Weights of a small transformer language model: 416M tokens.
MLP neurons of a small language model. Each row is named by its layer, matrix (down: output weights) and neuron, and shows model dimensions 0-127. Each number is 128 + 32 x the weight over its row's rms, rounded and kept within 0 to 255. A neuron's up and down rows have the sign that makes its largest values positive.
After each neuron's rows, "fires before" lists the tokens most often just after its 100 highest values on Wikipedia text that the model never trained on.

L7.down297 [121 135 190 144 100 162  52 101 129 121 168 126 107 140  79 147 157 131 142 121  66 176 155 134 131 175  81 163 166 143 162 174 101 103 237  89  93 131 122 132 140 142  80 187  96 113 134 117 173 148 137  92 150  93 128 112 137 103 155 150 123 127 157  90 157 136  84 156 129 148 147 154  88 182  99 172 107 137 113 131 190 157 108 134 143  75  61  71  95 146 147 139 168 107 134 176 135 118 187 131 115 156 128 158  91  54 146 123 146 132 146 128 117 173 166 129 105 124 164  73 153  92 133 115  95 130 179 105]
fires before: "1", "3", "4", "0", "2", "5"

L8.down94 [ 93 120  95 148 134  94 150  86 174 134 175 155 148 153 104 177  88  93  90 104 127 153  98 118 136 128  85 132  87 124 147 110 131 133 139 157 141 126 154  76 102 136 158 175 112 109 147 141 163 132 137 107 142 115  93 130 166 100 182 129 118 129 147 160 124 139  94 182 145 132 125  29 134 110 111 126 106  93 116 126 100 145 149 172 112 151 153 113 141 137  81  99 138 151 138 135 161 141 154 185 151 136 116 153 202  94 170  81 133 113 165 173 131  82  89  77 151  80  34 126  81 114 127 154 139 124 102 100]
fires before: " (", " ", " |", "\n"

L11.down309 [135 143 113 150 120  95 161 156  70  88 125 136 113 125 140 143  86 111 105 132 179 156  93 138 145 117  61 141 108 163 180 128 110 202 105 158 153 106 147  59 100 148 121  87  93 135 174 143 180 140 131 128 118 103 142 120 185 140 149 132 147 128 178  83  39 177 143 122 124 179 107 125 151 127 182 119 165 122  49 115 159  98 126 106  71 149  72 181 168 168 157 143 112 123 137 213 122 134 122 141  97 161 117 139  65 170 121 136 119 166 147 167 207  91 144 104 132 112 164 108  91 132 124 163 117 112 156 166]
fires before: "\n", " He", " the", " She", " In", " His"

L3.down506 [112 196  58 114 160 131 139 121 152 129 100 176 138 114 155 120 161 122 134 139 111  95 161 153 137 143 138 134 151 146 135 146 145 105 119 130 144 191  83 123 116 141 174 137 102 150 147 117 197 138 128 151  88 125 135  90  68 131 163 183 124 183 148 110 147 135 128 129 148  98 151  97 142  95 137 110 119 144 142 140  81 137 166 121 107 110  67 199 128 143 198 124 139 102  90  44  80 116 135  69 114  86 165 125  98 167  75 109 164  61 138 107 192 182 165 109 128 194 106 120 125 168 133 148 148 112 137 147]
fires before: "\n", " listing"

L11.down191 [125 125  56  87 137 138 126 131 134 123  96 112 156  46 149 156  99 142  94 116 158 129 138 109 173  91 136 118 134 114 103 133 122 165 152 169  77 133 113 181 170  70 116  89 148 114 143 130 110 161  91 100 178 180 101 137 112 197 150  83 121 119 122 125 110 114 130 125 153 188 141 140 148 143 156 142 192 118 106  98 148 113 130 130 130 154 130 104 162  96  93 164 120 120 106 109  99 110 123 114  91 113 139 132 156 153 149 110  75 140 100 134 110 147 110 141  72 176  94 156 129 122  53 189  87  99 144 155]
fires before: " ", ".", " −"

L7.down25 [133 116 179 139  81  56 176 137 105 107 113 135 107 122 149 117 140 166 125  73  95 179  42 180 103 127  97 158  99 159  95 109 108 157 141 106 126  65 186 187 109 124 131 128 130 132 132  97 140 129  63  81 185 201 165  93 109  99  87 107 132 127 125  88 178 117 129 127 136  90 110 131 143 135 143 146 111 125 139  84 129 153 121  72 135 139 136 169 131 138  83 157 125 133  85  78 138 142 132 138 175 130  88 170 205 149 171  72 180  81 118  99  95  97 135 181 153 162 127 153 206 110 106 150 153 173 169 119]
fires before: "1", "ig", "id", "il", "vis"

L4.down487 [161 113 141 207 113  90 105  60 121 106 108 111 127 171 110 142 151 152 104 137 126 134 131 170 197 115 117 166  96 142 123 141 152 130  86 168 130 127 112 204 118 135 109 171 137 110 136  81 108 136  95 156 102 141 124 138 154 138 141  74 157 153  52  68  99 161 192  82 110 124 124 146  99 143 163  89 139 110  84 102 140 146 123 154 112 102 128  13 154 131 147 172  76 139 126 117 129 139 143 128 169 137 180 134  65 202 146 126 169 155  94  51 130 117  73 158 148 150 138  84 101 140 151 132 207 117  84 176]
fires before: "=", "==", "===", "-"

L9.down498 [ 86 176  90 125 125 132 176 111 137 110 103 112 112 111 172 124 139 107 128  83 106 118  91 116 137 153  89 134 106 109 127 138 170  95 132 138 126 143 111 163  86 145 169 161 123  83 101 117 115  95 147  58 152 151 164 166  64 171 145 160 171 168  77  85 109 110 100 126 113 143 150 138 177 144 109 139 122 189 115 148 157 149 114 132  52 116 159  85 107 127 121 139 150 133 130  82 188 117 142 124 122 159 126  89  94 105  98  73 129 136  94 125 195  85 146 100 160 138 118 149 192 162  95 120 100  56  77 112]
fires before: "\n"

L2.down423 [139 189 105 145 128 180  67 120 122 130 143 130 109  46 107 144 113 166 135 179  88  71 127 143 135 177 121  90  81  85 104 168 122 107 154 155 176 183 101 128 189 138 105 135  90 169 142 140 143 108 138 108 121 102 182  75  91 117 174 179 120 130 102  44 132 150 132  75 137 129 146 131 145 129 102 146 135 104 115 158 136 103 145  81 144 150 143 135 104 188 167 103 145  54 167  98 111 165 150 156 121 192 162 109 204 141  70  70 197  86 137 181 124 110 111 138 126 141 131 188 153 130 150 126 121 170 125  83]
fires before: "\n", " is", " and"

L2.down372 [176  91 109 127 163 139 132 102 120 126  98 129 112  83  83 130 144 173  93 102 137 151 114 149 124  92 141 101 110 138 105 142 147 111 167 151 142 116  81 193 175 161  65 100 173 121 126 144 145 108 125 176 100  64 135 200 199 109 166 104 130 166 123  86 134 111 187 104 116 133 184 103 121 111 133 144 145 169  91 123 141 130  66 142 191 149  89 106 164 188 142 164 136 132 124 118 113 111 137  93 128  77 156 124 146  85 129 109 151 110 130 142 120 170 111 170 110 131 103  74 170  49  67 165 197 144  74 171]
fires before: "===", "==", "|", "The"

L8.down47 [128 125 134 155 103  98 136  89  89 131 127 205 171  87 154 154 130 152 140 106 166 133 104 107 180 159  72 117  80 135 167 115 188 129 159 123 165 108 154 118 115  90 160 140 121 173 140 140 202 100 124 116 104  87 145  71  82 137 136 130 161 163 124  85 108 112 169 199 127 174 163 160 132 113 111  89 132 137 139 197 102 155  73 166  90 147 176 113 139 138 115 171  86 116 179 197 147 154 102 100 168 147 190 103 175 148 108 100 113 129 136 138 144 182 145 166 132 144 116 116 157 156  98 147 114 143 102  89]
fires before: "\n"

L12.down2 [105 131 117 121  88 124 108 113 130  47 179  82 130 106 133 114 125 144  87 169 138 135 167 171 119 171 152 114 123  93 109 139 115 125 112 115 130 190 132 174 113 183  79 143 122 148 122 129 130 143  65  91 122 133  63 100  99 110 134  74 136 117 105 103 162 139 149 170 141 100 120 155 144 163 158 186 107 153 125 114 130 158  97 157 124 186  95   0 138 167 158 158 154 161 164 152 133 164 101  82 129 102 203 157 177 175 116 158 139  84 132 111 160  97  63 134 169 160  88 107 168 113 120  98 184 129 125 148]
fires before: "==", " ==", " and"

L8.down15 [106 125 156 106 156 154 127 104 129  77 184 186 159 172 163 151 123  84 101 159 124 103  98 138 151  89  90 122 131 109 108 143 112 116 102 156  95 191 102  97 129 109 100 154 103  75  95 123 127 134 129 193 144 122 147  89 108 169 149  78 175 108 231 106 142 116  70 207 133 125 127  98 145 140  64  97 102 105  75 141 112  86 127 151 128 137 113  63 111 143 155 118 138 136 100 162 117 135 154 184  96 171 121 127 169 188 158  87 121 151 132 144 114 139 110 108 126  85 133 208  84 104 122 158 151  29 180  97]
fires before: " |", " (", "\n", " –"

L11.down300 [148 101 126 149 159 133  82 165 151  99 161  99 169 162  98 151  91 160  69 188 129  79  86 124 129 119 175 145  89 146 104  48 143 133 141  91  94 173 165 160 121  93 124 157  97 149  85 162  95 138 162 112  98 130 107 119 173 135 109 134 105 129 109 134 127 120 128 136 122  84 193 106 140 112 197 110 182 132 135 107 122  83 131  48 115 167  93  94 103 106 178 100 132 136 108 135 131 161 148  84 137 131 130 113 151  95 117  99 221 135 117 144 172  89  78  76 110 119 181 117 154 110 156 101 109 110  50 104]
fires before: "2", "1", "3", "4", "5"

L9.down238 [ 85  97 108 129 120 115  67 104 153 116 161 127  98 104 155 154 139 122  80  76 166 131 209 124 151 122 104 131  77 136 129 108 133 164 160 115  71  66 160 170 201  89 118 119  71 134 122 151 148 100 152 124 118 111 149 166 134 115 112 136 179 159 190 115 108  81 154 130  66 171 171 133 108 119 156 100 126 140 100 139 145 113 151  86 164 168 112 133 103 138 171 141 154 121 139 156 122 113 167 150 151 135 122 111  12  79 141 122 151 178 159 103 128 142  82 145 131 120 178 162 172 157 107  95 103 146 162 135]
fires before: "-", "\n"

L9.down303 [164  69 157 122 106 147 153  71 161  91 133 184 137 165 131  98 103 115 147 151 186 130 164 100 151 102 158 138 170  90 157 160 178 110  57 100 131 133  93 134 164 119 140 189  80  87 133 103 109  84 162  87 159  85 152 121 110 168 142 154 129 116 102  96 118 122 154 146 140 152 147 136 165 112 153  93 188  97  68  89 144 141 120 144  96 129 151 151  92 136  78 121 113 102 106 118 134 108 143 119 100 112 124 148 205  99 119 122  94 170 112 147  87 163 132 106 139 135 112 116 193 156 163 147 174 169 203 108]
fires before: " ", " |", "ation", " —"

L11.down233 [177 166 157 126  93  95 129 115  83 163 132 177 105 130  84  89 153 156 120 130 119 128 152 158 101 153 141  97  82 154 140 110  80 146 168  85 125  69 183 119 185  70 140 134 168 123  66  65 116  98 128  79 112 147 175 117 134 163 144 107 153 172 107  87 150 155 131 153 142  63 117 149 114 154  76 138 127 153 183  76 173 100 128 124 112 176 102 100 143 119 127  84  79 123  98 167 161  75 110 159 172  88 118 138  96 140 127 136 157 151 191 104 108 162 125 159 135 125 167 111 101  74 160 120 153  93 133 124]
fires before: "1", "2", "0", ").", " \"", "9"

L2.down358 [129  91 186 161 134 182 161 166 139 139 151 120 146 112 147 119 115  88 122 133 184 137  92 134 137 103 143  82 135 167 165 164 117 119 124  83  86 116 127 104 131 132 119  85 140 169  93 172 119 139 131 133 111 124 117 151 158 122 117 109 171  77 102 197 177 164 128 147 132  95  59 130 103 146 146 153 117 160 124 152 134 107 110 186 145 117  71   8 107 144 122 162 140 155 114 105  91 182 188  68 165 124  84 178 255 118 162 168  88 125 153 115  93 112 116 135  92 139 159  88 122 127 151 160 159  85 182 126]
fires before: " |", " of", " were"

L10.down56 [113 147  95 142 110 148  65 181 119 153 100 104  58 150 194 147  87 137 164 130 161 187 125 166  70 118 105 155 148 121 105 144 136 118 117  97 137  93 123 138 129 145 170 141 127 145 129 156 174 142 189 151  95 122  98  90  84  87  91  85 171 120 182 145  93 145 127 112 140  66 119 112  89 199 163 197 149 108 109 147 162  87 128 105 120 152  99 162 146  85 152  82 202 120  98 107 141 141 151 119 128 121 181 131  57 120 150 107 103 126 114 118 119  99 147  62 129  89 141  72 134 170 121 141 119 103 178 148]
fires before: "0", "1"

L4.down112 [134 143 123 131  92 108  88 139 136  91  84 181 126 145  95 138  59 107 139 106 152  92  76 173 118 175 167 142 123 143 132 114 150 121 122 159 164 131  67  87 150 153 104 152 152 160 166  93 160  88 132 113 147 136 147 153 144 170 107 135 205 145 182 135  80 106 179 142  96 114 104 131 114 159 126 146 140 116  80  82  85  88 122  86  85 189 135  84 124 127 159 144 112 146 114 162 134 132 184 162  77 101 138 115 208  76 156 108 172  96 114 194 177 173  99 135 155 172 140 154 113 132 114 173 108 114 152  88]
fires before: " ", "et"

L11.down428 [131 100  80 109  79 146 158 162 107 146 178 170 174  96  82 123 155 137 111 139 171 105 131 174 124 163 126  94  87 154 121 108 137 167 123 102  90  63  89 134 156  97  50 155 183 124 163 146 131 142 131 103  94  99 172  82 129  99 125  94 128 112 131 127 156 106 106 167 135 107 181  79 122 131 183 117 101 130 110  96 149 104 151 122 132 149 110 105 176  80 157 162 140 122 156 123 120  98 214 127 117  80  79 175 168 116 186  82 115 138 103 103 107  66 149 202  87 113 197 145 148 112 156  94 178 121 155 121]
fires before: "1", "2", "0", "art"

L4.down440 [ 75 160 127  94  94 161 120 169 162 109 159  98  68  83 147 170 100 130  84 148 125 173 141 108  80 100 182 155 138 157 152 112 150 120 141 111 138  79 154  90 159 143 170 177 115 158  96 102 117 109 154  71 140 149 120  91 204 123 143 135 131 105 129 129 132 125 147  92 127 108 133 171 168 143 142  99 147 103 101 188 217 134 131 122 111 152 142 121 133  83  91 137 124 158 117 113 177 119  72 141 147 130 190 158 159 113  95 104 127  35 139 113 166  48 116 106 110  65 180 126 115 121 156  85 126 185 136  64]
fires before: "0", "1", "2", "."